python train.py --head_dim=64 --positions="learned" --tie_embeddings=true
MLP neurons of a small language model. Each row is named by its layer, matrix (up: input weights) and neuron, and shows model dimensions 677-740. Each number is 50 + 12 x the weight over its row's rms, rounded and kept within 0 to 99.
A block is one neuron, or neurons of one layer that tend to fire together. After each block is what it responds to, as a language model described it from the Wikipedia text at the highest values.

L4.up2252:67 27 30 44 43 54 80 43 40 50 45 64 12 64 54 61 63 39 71 73 43 51 55 66 58 59 44 59 57 32 58 74 71 53 59 36 37 47 51 58 51 69 26 38 48 37 53 41 47 53 55 51 47 45 37 55 52 53 25 43 51 67 52 51
Sentence-ending periods

L2.up1024:38 53 51 84 39 60 54 36 50 35 43 63 46 73 71 56 43 32 29 70 30 47 41 38 55 54 45 45 50 55 67 56 54 42 45 65 61 42 43 68 35 50 53 63 40 68 67 48 59 55 40 53 34 57 40 40 37 46 48 57 54 41 40 52
L2.up1077:51 69 56 47 52 38 46 60 46 48 48 66 60 38 61 70 56 74 47 43 62 76 27 42 38 33 44 45 44 50 53 60 43 44 72 68 61 08 64 79 55 17 44 55 42 30 48 70 66 35 58 42 21 35 53 63 52 57 57 54 36 40 34 45
L2.up1316:80 59 46 77 44 57 38 55 40 46 82 47 47 61 50 50 76 33 42 64 62 30 36 23 46 42 28 65 47 80 60 56 45 60 67 57 61 45 63 43 43 44 44 23 68 39 39 51 45 61 45 63 39 53 44 56 54 64 68 42 64 44 61 54
L2.up1320:53 49 53 57 38 61 46 47 45 54 39 56 77 54 63 52 50 39 55 39 47 80 43 52 49 56 56 45 60 36 50 51 68 57 50 67 54 47 71 69 50 32 54 36 62 50 33 56 38 56 29 78 58 51 34 65 55 44 50 62 52 41 48 47
L2.up1526:52 59 54 47 31 67 45 45 69 53 77 59 45 62 64 55 51 29 69 33 58 46 47 42 46 52 86 26 65 40 65 74 73 62 36 61 66 40 62 61 57 44 45 34 51 67 46 55 47 56 57 28 58 32 56 56 46 49 49 35 50 28 88 56
L2.up2137:47 62 37 60 52 56 51 54 67 51 38 58 53 59 53 64 63 27 67 21 48 62 39 64 34 43 34 62 37 30 70 54 42 45 53 49 48 58 44 54 71 44 44 50 39 54 74 58 47 52 47 62 48 31 29 49 34 73 36 39 57 44 41 57
L2.up2287:49 33 50 42 67 56 24 50 46 49 63 41 43 60 55 60 38 55 57 43 61 67 48 46 60 63 61 61 53 32 53 53 39 84 33 64 57 60 68 46 43 32 52 54 67 55 38 62 57 48 63 63 48 53 40 47 61 55 40 48 55 36 41 59
L2.up3540:46 43 39 57 51 45 55 58 56 29 62 57 55 66 55 63 40 63 55 67 60 39 17 58 59 45 61 28 37 54 46 50 61 60 33 63 46 56 43 62 41 50 52 32 67 55 44 51 28 45 52 43 59 49 47 50 53 42 53 52 52 43 56 45
Domain head nouns

L4.up2805:47 48 50 45 32 38 46 56 48 73 47 54 55 67 66 59 50 34 56 37 45 56 39 58 65 56 32 43 58 58 32 47 45 54 43 56 34 37 55 72 67 66 59 47 56 53 73 43 56 64 45 58 69 39 54 36 60 68 41 53 52 46 52 44
Modal verbs before infinitives

L4.up2892:71 58 53 31 40 42 67 36 51 63 53 61 39 26 45 41 49 57 49 56 41 58 35 50 50 39 41 41 63 80 70 37 24 59 53 28 53 54 51 60 67 42 68 62 39 36 49 40 53 36 58 58 62 48 62 41 53 57 40 75 50 55 70 52
Noun-phrase head after determiner

L2.up697:40 65 67 69 42 66 24 45 39 68 48 49 22 45 58 27 43 40 52 76 57 39 38 50 72 52 24 53 39 58 41 73 58 65 48 59 73 49 50 45 56 28 53 68 44 49 54 58 48 41 52 53 60 41 73 24 63 74 49 50 48 67 57 50
L2.up1156:65 66 56 38 41 39 52 50 47 44 47 62 48 43 57 47 44 60 56 49 58 45 39 45 38 21 44 57 60 25 58 43 45 57 48 34 38 41 50 51 45 49 25 39 48 48 62 49 48 56 39 55 64 38 51 43 31 27 39 51 58 45 60 52
L2.up1742:47 57 40 37 46 41 63 36 30 33 40 57 52 53 32 45 61 72 38 29 42 30 50 43 40 24 53 67 43 42 61 42 58 34 77 78 48 40 46 62 46 52 41 37 50 48 46 62 39 60 52 49 65 55 61 42 37 52 44 46 44 49 64 50
L2.up2033:32 55 63 40 56 40 46 53 38 32 74 61 37 54 47 58 47 43 37 55 50 52 31 31 50 55 55 23 32 66 57 61 38 62 34 43 73 48 25 43 37 67 69 48 38 37 53 26 69 41 61 62 65 52 45 76 54 23 56 41 20 36 69 68
L2.up2060:37 60 49 48 46 37 56 28 54 77 71 41 44 52 53 38 64 42 60 57 42 46 39 39 52 59 34 56 42 38 54 76 50 44 34 39 35 32 50 52 39 35 53 64 29 43 50 35 48 36 67 48 36 49 50 40 47 40 71 29 44 58 60 62
L2.up2616:56 40 44 67 48 40 78 48 44 45 41 52 67 42 61 53 56 38 44 53 55 61 43 33 58 31 51 45 51 62 32 29 50 57 52 52 55 43 45 58 33 45 42 78 35 37 61 51 37 45 63 53 27 39 54 57 39 42 43 49 25 49 43 62
L2.up2728:42 46 38 52 58 43 51 69 25 57 27 56 57 45 40 64 32 38 71 55 36 47 52 49 55 44 30 42 41 36 59 61 46 67 62 70 66 45 46 46 65 43 59 48 38 67 52 66 60 40 82 35 53 67 37 55 57 55 52 60 58 50 39 47
L2.up3429:31 65 40 74 75 53 67 35 44 73 66 51 56 40 51 43 43 76 50 66 47 49 50 44 34 45 49 67 25 69 68 31 57 53 25 35 63 54 42 62 42 44 55 53 28 47 50 52 60 62 74 40 45 37 51 37 56 41 62 46 62 58 47 47
Noun-phrase head words

L4.up3228:15 34 54 23 49 52 53 48 53 41 46 40 39 43 52 39 43 56 54 66 67 39 63 39 45 58 54 41 43 52 54 58 33 52 48 32 60 66 50 26 46 66 44 56 40 36 61 50 32 52 43 48 57 62 39 59 44 51 67 46 50 42 52 59
Definite anaphoric head nouns

L4.up1422:61 54 72 61 35 61 42 66 59 44 59 59 40 45 44 54 71 34 33 31 47 64 55 49 39 35 42 48 22 63 44 47 55 59 43 52 36 41 67 32 60 65 54 61 53 61 56 37 62 40 50 71 44 57 43 58 47 59 40 61 53 43 57 59
Predictable phrase continuations

L2.up460:57 51 69 47 34 52 45 47 52 56 64 51 56 56 51 65 61 47 58 57 38 29 42 32 44 33 31 37 32 56 40 63 47 48 66 42 53 35 45 66 38 49 50 60 50 39 55 42 30 48 34 66 56 36 49 23 43 46 43 63 40 44 41 50
L2.up463:62 71 42 39 43 75 45 50 51 57 41 51 59 50 59 44 56 56 48 38 67 26 57 49 62 57 50 46 41 50 46 55 47 53 46 47 46 58 49 63 45 66 50 32 23 54 45 45 43 78 42 47 53 62 77 53 60 35 46 19 28 46 70 60
L2.up734:46 45 51 52 42 54 37 67 47 45 51 56 44 50 50 46 55 42 38 52 51 59 52 62 70 53 45 63 74 52 45 71 37 38 40 51 49 38 42 46 35 45 55 41 35 57 28 43 53 68 61 50 33 61 60 47 51 50 57 52 49 61 62 46
L2.up1670:58 40 47 61 67 61 41 60 61 60 52 46 56 68 59 41 53 38 50 52 39 50 34 47 48 73 54 49 71 61 72 59 44 41 53 59 43 55 43 50 64 61 40 42 36 47 36 63 66 48 53 37 40 33 48 41 31 38 72 55 55 69 44 58
L2.up1911:67 28 50 50 74 59 42 55 31 34 35 29 53 36 56 44 40 50 47 46 54 41 49 58 48 56 46 50 58 58 47 38 46 42 36 38 30 51 51 55 45 39 38 45 31 28 66 48 47 46 41 40 34 46 50 65 50 43 56 61 64 46 40 50
L2.up1943:61 66 53 30 63 49 53 39 42 52 68 57 41 63 60 55 65 53 71 65 44 27 58 67 40 42 44 40 49 46 39 48 25 63 39 50 34 60 44 58 41 59 34 52 48 33 40 72 53 35 54 60 38 61 34 41 39 48 44 59 42 44 39 48
L2.up2277:45 45 37 38 67 32 59 48 58 31 47 55 50 55 57 45 45 41 67 47 67 30 47 45 38 62 62 50 42 41 55 39 72 82 52 55 62 37 17 64 52 27 59 42 36 32 38 53 60 31 43 58 54 50 54 50 50 51 54 50 61 68 59 46
L2.up3363:43 48 49 73 61 55 40 74 37 43 33 67 57 37 41 49 46 43 45 58 37 55 68 63 61 44 27 40 57 43 56 55 47 54 43 76 57 62 37 48 67 49 71 45 45 55 54 49 74 48 48 57 52 43 72 66 64 56 54 79 71 66 58 44
Anaphoric generic nouns

L3.up300:38 49 59 63 64 66 62 58 55 30 60 62 67 66 68 37 47 70 45 60 38 42 60 29 50 44 40 53 43 34 62 47 55 48 39 48 63 46 66 34 61 50 49 80 51 29 31 65 47 41 62 48 47 46 54 71 59 43 47 31 42 49 47 51
L3.up942:49 54 46 68 48 61 33 27 46 52 58 38 59 49 47 59 35 38 47 51 63 60 40 71 58 48 53 63 62 44 50 61 21 73 43 46 57 51 43 39 45 31 56 61 46 62 50 69 40 53 47 55 45 44 57 49 49 33 69 52 56 25 45 48
L3.up1017:54 45 38 72 46 67 43 42 64 56 42 57 59 66 57 59 60 31 30 51 44 37 68 57 39 35 38 41 60 46 44 56 55 46 29 52 34 56 41 53 72 61 49 48 36 52 36 21 30 40 43 55 34 45 38 55 43 62 55 61 63 50 57 27
L3.up1507:28 45 46 58 68 44 56 41 35 50 41 44 59 39 78 47 52 36 51 58 55 55 64 63 47 27 44 55 33 71 52 38 59 54 53 52 22 51 65 32 65 43 50 68 56 67 62 43 51 50 43 60 45 41 53 63 54 65 28 55 52 67 62 30
L3.up1722:31 63 60 60 27 49 59 43 71 40 44 53 49 64 48 47 48 52 54 54 60 49 82 71 46 47 54 58 51 64 40 39 48 82 50 53 39 59 49 44 24 57 48 71 49 47 50 42 52 51 56 39 40 47 60 46 55 41 38 53 55 66 65 53
L3.up1814:39 61 67 49 41 53 59 23 56 49 25 71 47 47 41 48 47 43 34 63 49 44 64 45 34 35 21 68 55 42 48 42 52 49 54 57 47 57 77 41 64 35 47 43 44 54 47 39 66 58 46 44 53 38 58 65 50 52 44 46 44 68 72 51
L3.up2066:47 46 65 63 59 59 47 46 44 64 39 41 47 36 66 55 46 41 54 82 43 57 53 42 44 20 48 64 54 53 47 37 52 57 60 64 51 43 55 79 60 40 60 58 34 48 58 52 56 57 45 59 30 35 49 55 52 48 51 44 49 59 61 30
L3.up2391:24 40 41 41 60 40 61 52 51 62 45 49 44 56 52 48 42 39 73 49 56 71 42 25 52 27 58 59 40 47 42 44 62 47 45 49 36 65 52 41 57 39 36 62 51 36 55 62 42 44 59 46 40 50 42 36 59 40 59 52 39 57 38 62
Field or discipline names

L3.up703:44 43 50 53 55 56 49 47 65 42 34 63 32 60 53 52 69 29 51 43 49 50 44 71 88 58 69 54 59 42 45 38 44 60 39 50 51 34 48 49 31 56 41 42 70 57 49 57 46 32 49 36 39 51 47 52 76 64 54 70 41 42 22 27
L3.up1274:61 57 46 46 39 49 29 55 37 50 62 56 38 48 29 55 43 54 37 51 41 76 73 54 43 60 65 50 43 30 46 51 42 39 62 53 64 46 61 60 57 54 62 75 42 61 54 68 65 39 53 43 42 51 57 46 30 62 34 60 70 49 54 49
L3.up1988:64 58 60 58 42 46 37 60 43 41 53 93 38 49 59 71 36 50 71 47 39 45 55 58 50 53 29 37 67 57 43 56 23 56 53 51 54 64 44 55 65 57 56 31 53 46 50 68 50 61 47 33 56 32 65 35 49 57 62 61 54 44 34 29
L3.up2344:45 48 49 57 53 51 33 55 39 36 65 60 34 52 67 43 68 53 54 72 48 49 62 47 61 63 34 48 70 47 45 58 55 29 41 37 38 34 52 54 57 38 68 42 34 62 40 52 49 40 47 40 41 43 56 52 35 34 54 66 47 50 49 55
L3.up2359:50 59 46 38 57 36 59 56 39 48 56 40 52 51 62 55 66 68 77 34 50 36 61 58 30 51 18 57 41 51 51 49 31 47 25 32 52 39 62 54 26 42 52 57 40 57 46 38 51 50 53 55 59 51 70 49 50 49 60 47 47 49 54 53
L3.up2486:40 36 49 41 32 54 34 30 44 56 60 56 37 42 56 47 61 18 50 63 52 60 65 74 45 53 66 62 65 51 71 44 55 32 27 34 37 43 67 22 57 61 40 41 26 40 47 35 54 34 45 53 40 52 47 76 37 60 36 49 72 54 47 45
L3.up2589:56 54 45 72 45 23 53 20 65 59 55 66 45 45 46 27 55 51 65 51 61 66 54 71 63 70 38 59 55 37 78 68 45 54 63 58 47 37 46 50 37 38 62 42 36 68 51 57 34 52 48 38 42 46 45 55 39 55 52 49 47 52 46 47
L3.up2766:39 31 50 40 50 38 59 72 65 57 61 54 45 50 54 49 80 73 42 54 54 47 53 66 43 51 31 41 52 46 55 21 64 39 57 46 34 40 69 41 75 27 42 50 50 28 43 49 52 45 45 45 27 43 33 47 36 57 54 77 58 39 48 73
Article's main subject noun

L3.up225:53 69 55 27 42 61 74 34 84 56 55 54 32 55 46 45 48 74 46 65 24 33 61 60 53 60 35 47 43 32 33 62 63 61 42 57 34 48 32 79 61 50 35 37 63 58 69 32 72 55 33 78 70 62 29 37 36 45 51 55 27 36 46 38
L3.up742:65 60 54 50 27 41 45 69 46 30 69 44 53 66 41 53 85 36 50 33 40 40 31 39 46 51 50 73 62 42 47 69 47 54 55 40 66 47 51 56 31 37 40 62 26 46 61 28 50 50 52 44 38 41 55 56 49 55 48 73 28 59 50 41
L3.up827:48 51 46 68 67 57 56 54 65 52 31 55 61 39 61 51 58 59 58 55 59 67 50 39 26 55 40 50 50 78 38 63 71 59 37 48 51 63 58 64 48 50 52 38 43 48 59 24 55 50 58 44 39 54 46 36 59 57 63 38 36 70 47 21
L3.up1229:49 51 57 50 53 36 74 49 38 69 58 35 46 55 39 33 72 40 44 42 81 52 63 52 55 51 46 38 45 72 66 69 43 43 79 52 50 50 47 51 41 42 14 51 30 70 60 44 44 50 70 68 64 40 79 44 46 48 49 50 49 15 36 44
L3.up1609:58 50 63 60 32 40 51 63 41 62 54 50 47 40 57 45 67 67 52 60 50 48 66 53 44 44 43 63 70 75 29 79 54 27 42 40 56 57 61 68 36 40 51 61 49 49 74 35 52 21 39 43 52 76 42 45 55 36 49 75 64 38 89 51
L3.up2235:41 42 25 68 62 43 57 30 49 61 59 44 43 56 45 47 50 60 39 21 78 76 33 56 36 60 38 38 48 71 45 74 52 34 58 47 42 26 44 63 49 55 36 52 50 42 43 60 41 44 39 33 49 45 53 58 48 41 54 33 47 40 47 34
L3.up3188:33 36 37 58 44 65 65 33 34 58 38 57 60 46 60 62 58 27 39 57 45 69 27 64 26 65 37 43 54 44 33 62 35 39 50 63 46 58 57 40 64 51 50 51 29 66 63 45 53 42 50 64 55 54 56 51 45 62 53 55 34 43 41 54
L3.up3380:43 50 69 32 55 43 56 63 49 52 54 64 48 57 65 34 43 76 47 56 69 63 46 35 30 42 60 31 45 46 44 37 53 49 38 52 46 56 54 47 45 41 35 59 47 31 59 41 37 48 68 35 18 44 67 54 52 33 56 43 09 59 53 67
Technical word continuations

L2.up896:74 48 42 65 50 41 43 56 59 34 38 51 48 61 61 27 47 52 56 61 66 43 64 43 67 40 51 76 38 59 53 52 69 49 72 22 61 57 44 59 55 36 33 43 43 40 78 41 45 35 70 58 57 77 41 50 47 37 41 37 47 44 59 57
L2.up1731:44 63 57 60 57 56 38 64 19 58 40 67 57 65 42 60 57 51 53 46 64 68 40 55 59 40 56 43 22 46 53 51 30 44 43 43 34 55 48 48 47 61 69 43 54 57 73 50 58 36 70 45 45 48 36 48 37 41 28 57 46 22 67 49
L2.up2032:56 54 40 52 42 42 68 59 73 46 59 19 45 48 57 48 39 39 47 78 60 62 40 45 31 58 38 53 50 38 62 47 53 46 72 40 33 58 40 49 50 39 42 48 54 69 49 37 62 35 46 58 47 38 65 56 59 45 38 36 41 55 78 63
L2.up2195:65 59 44 69 51 63 41 56 64 38 40 53 38 48 22 48 26 52 46 57 65 75 61 50 65 26 37 51 53 31 33 30 55 27 42 49 32 28 58 47 51 45 19 43 50 39 69 59 50 54 70 35 44 54 69 49 60 36 48 61 46 43 68 29
L2.up2270:41 47 54 40 55 27 49 59 50 54 54 53 67 49 46 34 45 57 65 58 48 38 64 49 66 55 24 51 68 23 75 69 51 47 36 45 44 60 48 46 32 50 54 55 52 47 66 57 45 26 68 66 42 72 30 51 54 63 52 56 51 70 48 54
L2.up2652:66 34 62 47 62 38 58 35 47 26 65 36 55 54 60 58 60 39 50 44 47 64 73 53 46 56 62 51 46 31 49 34 55 50 48 33 66 46 11 50 57 48 54 64 30 30 39 50 43 49 63 49 61 51 52 46 53 49 46 50 54 50 32 51
L2.up2914:72 66 64 41 55 34 48 47 68 46 45 42 40 58 39 40 38 62 78 54 62 57 50 39 45 64 68 60 42 53 31 36 56 57 49 52 51 30 52 47 52 46 36 28 45 54 46 48 53 22 39 50 29 75 35 40 55 54 39 59 49 35 42 47
L2.up2927:55 59 49 45 40 45 49 70 59 63 69 36 54 50 64 47 58 46 33 46 33 34 64 46 51 47 35 57 40 35 68 45 42 72 65 53 42 32 27 37 57 60 64 30 62 38 35 60 76 77 28 58 53 29 51 29 40 59 60 68 48 32 49 49
Auxiliary and modal verbs

L2.up138:63 31 50 45 49 55 22 65 52 49 56 44 40 41 37 68 32 40 56 24 46 44 22 33 52 77 49 47 45 43 38 39 37 37 46 50 56 52 31 51 40 66 39 31 45 51 37 64 64 50 50 54 49 35 58 38 69 45 63 52 38 44 23 28
L2.up338:58 60 50 60 56 30 47 38 67 41 65 58 51 59 68 56 29 45 50 64 29 50 45 41 48 47 46 27 43 56 52 60 61 32 47 50 51 56 65 39 48 77 49 48 56 57 29 50 62 36 50 29 57 57 57 61 74 50 49 46 60 32 36 41
L2.up352:63 43 37 52 59 47 30 53 47 32 49 62 48 56 50 66 55 54 43 52 41 12 38 44 68 49 49 54 53 60 62 64 34 30 54 45 43 58 32 63 60 60 43 44 42 39 32 73 55 50 42 45 53 54 52 31 60 39 66 45 42 46 60 48
L2.up567:54 51 44 54 41 47 53 57 35 57 60 54 53 51 61 57 63 51 62 65 43 46 59 25 55 40 32 48 55 49 33 45 55 46 57 53 58 59 80 49 39 43 49 47 41 60 67 63 55 36 51 51 55 47 50 48 54 33 59 36 46 41 44 48
L2.up1652:63 46 39 44 56 36 48 54 59 66 70 58 49 41 58 49 38 57 42 71 49 58 47 49 54 35 59 39 43 48 47 81 55 41 51 47 45 33 51 47 45 71 35 76 40 51 29 50 43 57 54 29 47 54 37 53 49 46 52 35 45 29 49 51
L2.up1807:45 17 43 52 61 44 54 35 47 57 63 34 38 55 51 53 46 39 63 46 65 58 48 60 54 36 56 48 68 49 39 43 75 33 47 31 58 35 42 59 32 58 17 74 26 62 43 64 82 69 58 51 66 42 51 65 60 57 58 41 41 47 25 39
L2.up2774:46 48 47 60 41 54 31 50 33 50 63 35 50 63 64 77 35 56 47 89 46 42 62 57 73 65 49 40 58 51 44 58 51 32 49 33 59 61 49 48 40 72 42 52 35 57 38 59 81 80 40 32 60 29 35 45 54 49 50 52 41 41 27 43
L2.up2904:48 36 42 47 58 50 49 40 50 49 62 60 49 22 57 70 29 52 60 56 75 23 36 54 42 53 40 53 54 51 51 44 58 30 74 51 36 44 61 50 63 40 54 50 43 44 43 55 54 40 47 42 45 43 67 57 55 48 66 40 43 28 55 54
Sentence-final periods

L3.up21:41 59 37 54 50 16 55 48 47 45 35 39 39 45 14 59 61 47 57 72 72 68 43 59 36 60 46 35 29 46 58 51 45 45 45 39 40 48 50 53 40 52 71 52 58 42 59 59 45 42 49 54 38 51 42 45 70 56 48 63 67 39 60 34
L3.up124:46 57 58 55 58 49 52 39 53 30 64 43 56 45 23 42 43 51 28 63 60 75 52 71 35 46 56 40 13 38 33 51 46 56 53 43 52 56 50 51 50 53 57 47 39 43 66 61 37 56 51 29 42 42 58 63 34 41 25 43 70 47 51 45
L3.up377:46 46 42 69 46 65 71 50 55 61 52 40 38 54 55 37 36 45 38 46 59 66 44 33 52 58 67 70 51 35 52 46 43 58 51 36 11 16 55 35 35 40 44 55 47 60 57 49 31 63 52 43 62 37 49 44 38 63 47 72 64 53 43 54
L3.up1382:62 33 46 43 62 50 68 54 46 49 52 55 47 42 35 67 32 55 46 57 49 66 49 48 62 43 69 64 48 33 51 56 65 53 43 36 35 55 56 44 54 65 59 36 60 82 69 51 27 32 32 56 66 54 46 39 68 47 47 42 36 54 28 45
L3.up1762:58 71 52 83 43 34 77 51 80 38 68 35 61 56 61 51 52 71 40 81 59 64 54 60 49 47 42 41 53 27 47 48 39 35 69 58 53 43 57 54 39 42 73 61 63 31 60 48 51 59 77 48 40 68 61 42 48 37 43 40 52 37 54 28
L3.up2180:47 59 56 40 57 58 53 38 40 69 37 44 63 61 44 47 66 42 70 37 63 59 49 41 50 48 48 27 42 32 60 52 53 50 74 38 50 17 26 51 35 55 58 43 47 45 61 43 43 36 48 45 58 62 48 63 60 54 52 54 57 60 60 51
L3.up2255:42 58 30 53 61 67 57 58 46 37 41 44 63 70 36 55 48 63 50 49 53 59 46 45 51 64 30 52 48 38 36 36 31 40 43 51 35 44 42 49 45 46 75 59 43 55 74 39 44 59 77 40 53 52 48 53 53 49 65 36 77 30 60 41
L3.up2631:64 53 60 34 63 34 86 62 42 39 43 58 49 55 41 32 35 30 53 33 62 50 45 77 51 57 59 48 40 34 62 62 63 48 39 59 53 56 52 56 22 37 52 42 34 50 51 33 50 57 38 55 26 41 46 47 62 59 49 42 67 45 64 43
Verb right after subject